Weights of a small GPT-style language model, trained from scratch on English Wikipedia.
Size: 14 layers, vocabulary 8192, 41.1M parameters.
MLP neurons of a small language model. Each row is named by its layer, matrix (up: input weights; down: output weights) and neuron, and shows model dimensions 144-271. Each number is 500 + 40 x the weight over its row's rms, rounded and kept within 0 to 999. Numbers have three digits each.
Before each neuron's rows, "fires on" lists the tokens most often at its 100 highest values on Wikipedia text that the model never trained on.

fires on: " between", " during", " through", ":", ",", " within"
L4.up548:503535456488483485541442507513449474494482487472433494496462535497417544537560494500489495505487498484532536503535503529565562559555535545441496480482534502531502490478490569452492563538464476461487522453483542455441526448468589480437484546380479391479544459492490513472471510504453441505491564496470471564555524491503537489491560499520504562492515534448565488498423428450546532497539
L4.down548:499504506509472480446435497552530448564502581503495522506542487517453490526545449487496528496471540522479456477444542529507538513544516518485484465515441493496526469544495443538561545547503543508344457499517500479499561524424562537458534498484497487565533474484469520508514598515508492532496507476498499462494549459524493522544487494462435495494513540464445462516483473472522555498450

fires on: "1", " one", "ker", " con", " they"
L9.up772:410502491520460570518457499512513524512492445482422476530516525513464483513484578423419508452532513479532542530484590522511563465510534472533504563476522507550540479566493456521533451465474550427498453504552529488463504531500599497511493471481463534540529526519546406470540545486483430499464522485512512497472443515542484534404532473522473548472524522512508535461468468494528522380518
L9.down772:441450543466495456452529487407554447486513479490506554481547445478542480512511479508461558455484532516476481468392457523463493468464517475524530486537428480502505546546517490423464475546488567562392549487497437496459516461496452502417508497489533485482545460449510478578506511508448529490431487522435509595505470418506489480456538548509544404528527518488518460536495508492515514620539

fires on: "-", ",", "'", " and", "7"
L10.up525:522520515542498541518526479517405521510488473449528497500510534443502523561517550455507481456461403477537485491529506544516538609421548541549572505449514561504547551463482414486528461520463545512472494543450497436514482492559477499483470484524510551488491478536545468405478518533510481515521416464498536565501438515539557549515448489509456525472508525505462461468497520489495523468433
L10.down525:624483466571489471556467503486507474496468473481445539522469515505521490534503485461471530449471485484449501464516498529495424476510435507510435410462441547479478563489534502462516558430545497537454564474545518511536495478471526479506519470579546474529531484492525444491488483445544453499525464512397461536560444451537491533506540553529514524516482474531608455498498587506582534471499

fires on: "3", "4", "5", "al", "in"
L9.up1267:544527547490471497586537535615436458500461548515513460478482550519497475497543501492491520551518445504449530469452446539499485468487510512481522442498487550432525544470477496514500549488489536477489519495523466490512481462435505486519533507530495473491542519489497529502542445500500478518519547502491465494460506490409481541459514503578385527462500522552556522465499472521510493554541
L9.down1267:575489449495411511481497534536515441443525473563512504494588477504512492480541632478428515501476400507518552474480493555488543499451488518560460534512570473558568494468543488510537451480508461594483500488432504564532446439454414572381460590550431451521527461542515505452577453487504486587503556540506544508463514560496495551513496499499532544509450516547519562554460472548462524475486

fires on: ",", "),", " de", " and", " Peter"
L9.up272:471550478461532455427566553537492556463560464509515443448428507465507416485545513522524556564463445456501435517394480505537497518475489503506551498439572568499481593437509491425558469569425515483502469520500503493512588447540546467506460495545457517512513465536502468467447541460479418474494500478507468556499499420496501494577441503511447588483471478508526519497453511505565461492451
L9.down272:538503559540449514505479452551496517546508565479445549512501567464441558540510408513499434517541540463438567479567507443478495498485508523478548497552497426516493489469495508506385526451496477501405512551463463479457472551442548547477512426532501536446557449465477513533509447465492520467542508444513489467551503534491555516464532559478591536491563577508522468566538489435500519511513

fires on: "ing", " I", "I", "we", "e"
L9.up14:511495478472504507527585476491428537527490514557516500493553552538528458502490505437489515465485536483509483487481464504515527467484527502574530528496494448457602521541494456519533474553545487433485479463497429471544593466491458497442517515498536524469483445519470505502553537463463434512537445474478496533428461492520492518539492520503487496378516514467532447497479454567500505430471
L9.down14:484527478491520498464454504489479467519526543521540495551538490474429494444451489517475533523488487486462526450527476544419480485508615487489517448547566518459465505463553433506466414469448502516435474555533490511528472430512510532506441520566494433497532515517501509558391562536567469531493478501486454514562479365532517449511476563460532590486521537497462536489507525428485550450501

fires on: " a", "A", " I", "i", "e", " E"
L10.up429:493481513525479477491515524579553537483551563457526447463492609484474480571467516523529589440463483413528498505480487534468568516524528561519426491517533468538503481539560529532515534510528531540495506401519463482504550525579523511409447537480511473446517510499484539473504511428503488479549516461407579514523513504524536508472509511566527511476491561489544503486512525468454502449504
L10.down429:504493461516459538472443469501489422529454475491501470556502466567542482557410473506509441484496535498429544545526470497505458491447482511534517527463412520419530524578538496481483507445466510488437539516467509443498473462494491534542536476450508430547525497552497454551425565536525478515521503525526485511556531493510477512425451551515467516480497421534483475549593474431513593512562

fires on: " in", ",", " of", ":"
L9.up1671:525513469511468447549428498541537507551496557519498396562408495512475541476521602503463526439458444462516486460525536488527475469517551536407460504445486476511437534442498481533516518498449495532515578542513566480495569444482524527459533492499549470491447518401465511450501462463504465510478536467448506514572504441541559519545451515511559567484471467469508486450433492482565491491526
L9.down1671:541486508606496506476456489428482537443482493487511489463447519456537518556553477453444502469563494534514534523498567522509521549508443503567478480534517443460578514489476524463505468550440476461526470478602461471415461504478551508511453483562503472447487530499481488537524486507556516464435577540565481517539517522529424526466566466455451506519487501491513511507549402457410548550473

fires on: "-", "t", "ter", "ri", "ti", "ic"
L10.up777:490528501610521521475525469553565574601489500465545475505458454491470476535478508525465527511408450456440509539505468466521459464509470525455489492515515483482529444547514491524488521546530500505527492533548443513517508411468517508480508434438508441483492479461483546409492465562419438468555442451463537435516444546461471460526452534507585534507524504473495487438412450525525502503447
L10.down777:494480520489520504435545539471447530550545482543498502502501496521489520520449440432493447474492507479554537540448446516543443448476484509538484510496531475478543498565474557545543432494553548589530497495492547506459514519510482488494419531541484478507497538578525548494458513504567536447464561536494473437497500517432479529486472475488487534523560509420511521412522462484535531507515

fires on: "s", "c", "it"
L9.up1504:506520585557511493464512468560411522484508531487536479436450509459513504528444501499493549520447453451525609461461493635525451510529534550520487504527474498469455487555457452501532568540506508462491462497581488473482445535481465520485500441476499500494488506412466524424496509501487437458518507462463485489477479467430591536468483531506443485475539511452524462530519480452517456452467
L9.down1504:493531464425506493492521490513552453494465474515445488565539520514473437420554517491495469477499488531549461536477515437508549495489505487507530510534524476542499488526509499524510458521502458524686530580516547506475557465513489499477509491498469557460441533540563450536463475484519536512505471526459524503564479516485502416543475427454540452546508554460519517485524490454506483502481

fires on: "-", "th", "t", "k", "nc", "s"
L10.up490:529508535569491457484485520553512523555506593486501542441472501451529514510483424526485492507409524515492492502519524545488593439466539546454503466526510629524472548539515484447553547568552526501442507473512487460463487503477537483513465434474532393508613497457451503458508457481487513460566562497517550490481516524519511529503569465504570544494563546384437535476497504532502495499478
L10.down490:498463486433508514461546529482473457537529457493519489558499490532534488453532501529604556596495473465513523518477439484502442493515507481560498476548497436507520438550479591506543512480505524522461542525514495505564469531557447504418465464479512596456435514515543468459528488461537438543476465512529488568522444572539499540505469414399475472545441505469490456440520547479526481504538

fires on: "1", ")", "in", " one", " that", "chan"
L10.up1489:522518540583443509515494475506441504427535486490488504463417607483468477544522469518477454500546487538497469515512491494517538458470577525417462563487493520523562535514505453523519491444470530463478476492484503475459573478485528486474512412492498475536456503465549521495496454506412493506487527479465559523515437528556528577548473441484510461460454579516512500532480512522478493429438
L10.down1489:518514570493531474528503516486437419541457532470559594461516466551424526446500520575474542575565515508517496561487466482560547498503565434469510440527412506520461435533544548386527460504538494511390554549484487509520480498468481511530465483508418478547492525455488499529517464493525455480443519507495479459544546525489488475449531554556510477519474532568551447505580535468603495503538

fires on: " I", " Uni", "vil", " person", " People", "I"
L4.up1642:483532542528503470495542502454444536489503524519529521529479556527517488495504471486528560476456538495536530518468431498509539435544515527503599457509505515523546554523542464445579520506575518526453488508497509465478563558471488466487521489484521471527490482509474470532531538477430515525484466561475485485531449471496493499551483515505471539402475542527481460488558520460494526445476
L4.down1642:485505514459478560542476514536507529515500418503546542503514414465554477399447490502456517509506540500526511524496470500477466516469457487559434527590396477528491469515466525485501445393463493541479522544517559491491516575507497471523397487455589542487470476499509452440441502456561602496444506509526568474503463479505490591500527496491534528485419399510476486552525534446501469476536

fires on: "s", "l", "cor", "cal", "vis", "S"
L9.up905:491561511479378531472496441497464470502466513562543454505519537478508474543556478473476489457476538538440513518500524566484503512465501556495519549515417485433453470526507501479491544518538550495510407543481519470543530521506514514507532485489509478581505459451520570533466446551459464506523523508504509453511426462479505509465524491466458512461490591503520441503523450498484493451506
L9.down905:501561437461496428433477519465524483480551532450435515422571471469494480512492477552512529549460537553524469545489481464430525480430464509594566478496517542510552488480434540472474463518465443473493477519472483521444564601493499542523427473526473591463537466409515495541438489496481543479523526501510518492526602448436568475519494415499516425549525486522560525566479472436478459486455

fires on: "\n", "2", "com", " re", "c", "cre"
L9.up1:528552540502618438578558487554447511450468545478546494543488478488499543566530517484490586491495481452465522502439498566491479539501522530416477480578489538543471478535512519526590615544532559497497467480566478483507518440535495435471545471501506521449546476490450467472453426473468457468523491415413602456428513500434586471484508502490492465506554504433547497476549446551579498491558
L9.down1:420471491450524503475543528538569498503519450501462502467508499516461480522540516551511555535541483479540547450501471516502468531578585551538529465517448443433525486535499577534491517529484444493524468560421495571458561445532441568534477533475506500490460481470509468466499501518485519471525398475484462565560535497512540454556544538511488550503492553559498476459525525510501473462546

fires on: " ", " and", " first"
L4.up1476:433513488496454448448599541504473490455511494524558539477519496405467408494483441553510485455503486464335501492477521454531462483457524479533491482568537505554524508491474526539511511526517406514451433491422516456503621508551474507440471540469463526546513491463530528512445525569495478572534532547509531501500475466452442460475546539544491547498443486524451495517405492491483468513450
L4.down1476:505501518501560546516527458537519497592492489499499514475469437561480558489575483460451478487533508514657464508521517514454539543565504499499513507460511510456514545524496488487486465504493562476454575486535469513466398464450536470498517431500513536464431530551455440481533509425507485453487515451521476520465522615545516517510484474477459477451523533494560462527536446482444466505501

fires on: ",", " of", " in", " and", "."
L10.up614:570546461494478479509466507470427497470504473432460487411428535445464531564449537462438520415440450493486486503478491537524501587508555559436493483498553517564526464481529453478555534549561515452481609506481497507529483448470512523468470515522495433514498488490539500469447473497511484492597460465478570586501436492504575523538434492492474543479543571462489489481530484464545527492518
L10.down614:549528441526509469491418468511523449505555499478474511494498459510496501539538533493552515485501454504475463455461494473496445422505469445538434428461459507478550543459464564479469493511574481454420467492579493482469563536430513456470482484521543501505475489496527508554488461555557596541486435525443462486504461466560441493461484460536468528501557454498532514490584568502451584658458

fires on: "s", "iff", " "
L10.up1170:499504515448462511525541500580443440550518532545507462518484588484526422537500487481510473464496415389347532501474495545524538484476538515480503442505454487463467397478471498490461513489496503504450429525494462497571477465468525507505541455426512549511507553504455477485496493513509547538545504499467470562532490490464491501481545577481518470403470421590525431470540531430519496499459
L10.down1170:499477449533553466501530419492544541557485444493499550422478476505536476505492491480483607491556496557531544512518585474447513535556540501474494457508551493454533478520504530495541530535488450533476537556552452512493480530437498467396468558460555520523569418509561555470564538464467448504436514453531487533471462509548511613478525530519507471544479498469428513531574565488466498459531

fires on: "5", "0", "4", " a", "km", "6"
L9.up1071:490521496546482494526469456486485517412538555457496511514554573565472429616544421534518559472487438423499497474517529502523498464417544523499446412484496589464571449499461411460472496506504575533383468518527436483478559482526513526434567475508491501511508465462488525415555518534495528491520461510489527528500500507444443475504407536552493501546537477578465475502566534515527508497567
L9.down1071:569499480463515502487480535530408510500440461480458539497492499478539540470448565419541432515484549429490521522522463488479560506555531430411537563437455487510532549493503573564520449437541531443578506474625500465542487497514553547478484545492429481522529555518538516500503522478539473539521547561524525507478583532452551560486549477426501510456419444427492482517527525540500481491524

fires on: "s", "3", "t", " would", " ", " not"
L9.up804:532532503547505448477481496501491484560540533525482540519536485501483496573538420541502566398501457484509476472495556553505490492590538514476466483505451574533460473497480466541499471554478542504512466536503488469513493413527508585460456499533548445497536432515452514434459479519501469535518495472559469510530505502525517523559480508533451489423467465483511527513482522523459480473583
L9.down804:471473518495461517496558492514556443464463468460489525484486457513587518513493485509538557538545506535479517467469460432496455481448564469495560487472494434536540459526546532493533490497524486513495519501420492470529476505522485556499530561516530477518494556524532483484528460512546607516497490565480481634432483398530454532451490459546491490527508440539538513470532536475551417480514

fires on: "5", "4", " of", "8"
L10.up912:489543492539537509551472461496514445514591485545481550478463570523475427544516494540446502497445453417500541509489480535537499486553527516536496441470523528446534473501524366424442494494560523505402463529572461504537469492489497519467486515541527461502519531464525480479545500518463437523537569462551465436546525522484530621527452477545455481480443487469493559542520481471473512538480
L10.down912:494477567513423502502525529517506461483479513561508495548541506469487560540463593530459531508444556478514523498506499516491496457534559398560538518473511536527531556530497460543446468554440536551501550490525522490493516462515440530553497460540396540451516540461513552509519482570446446553541558506558559436493531505484443490487588531500591551540471471466492486449516410572492508487493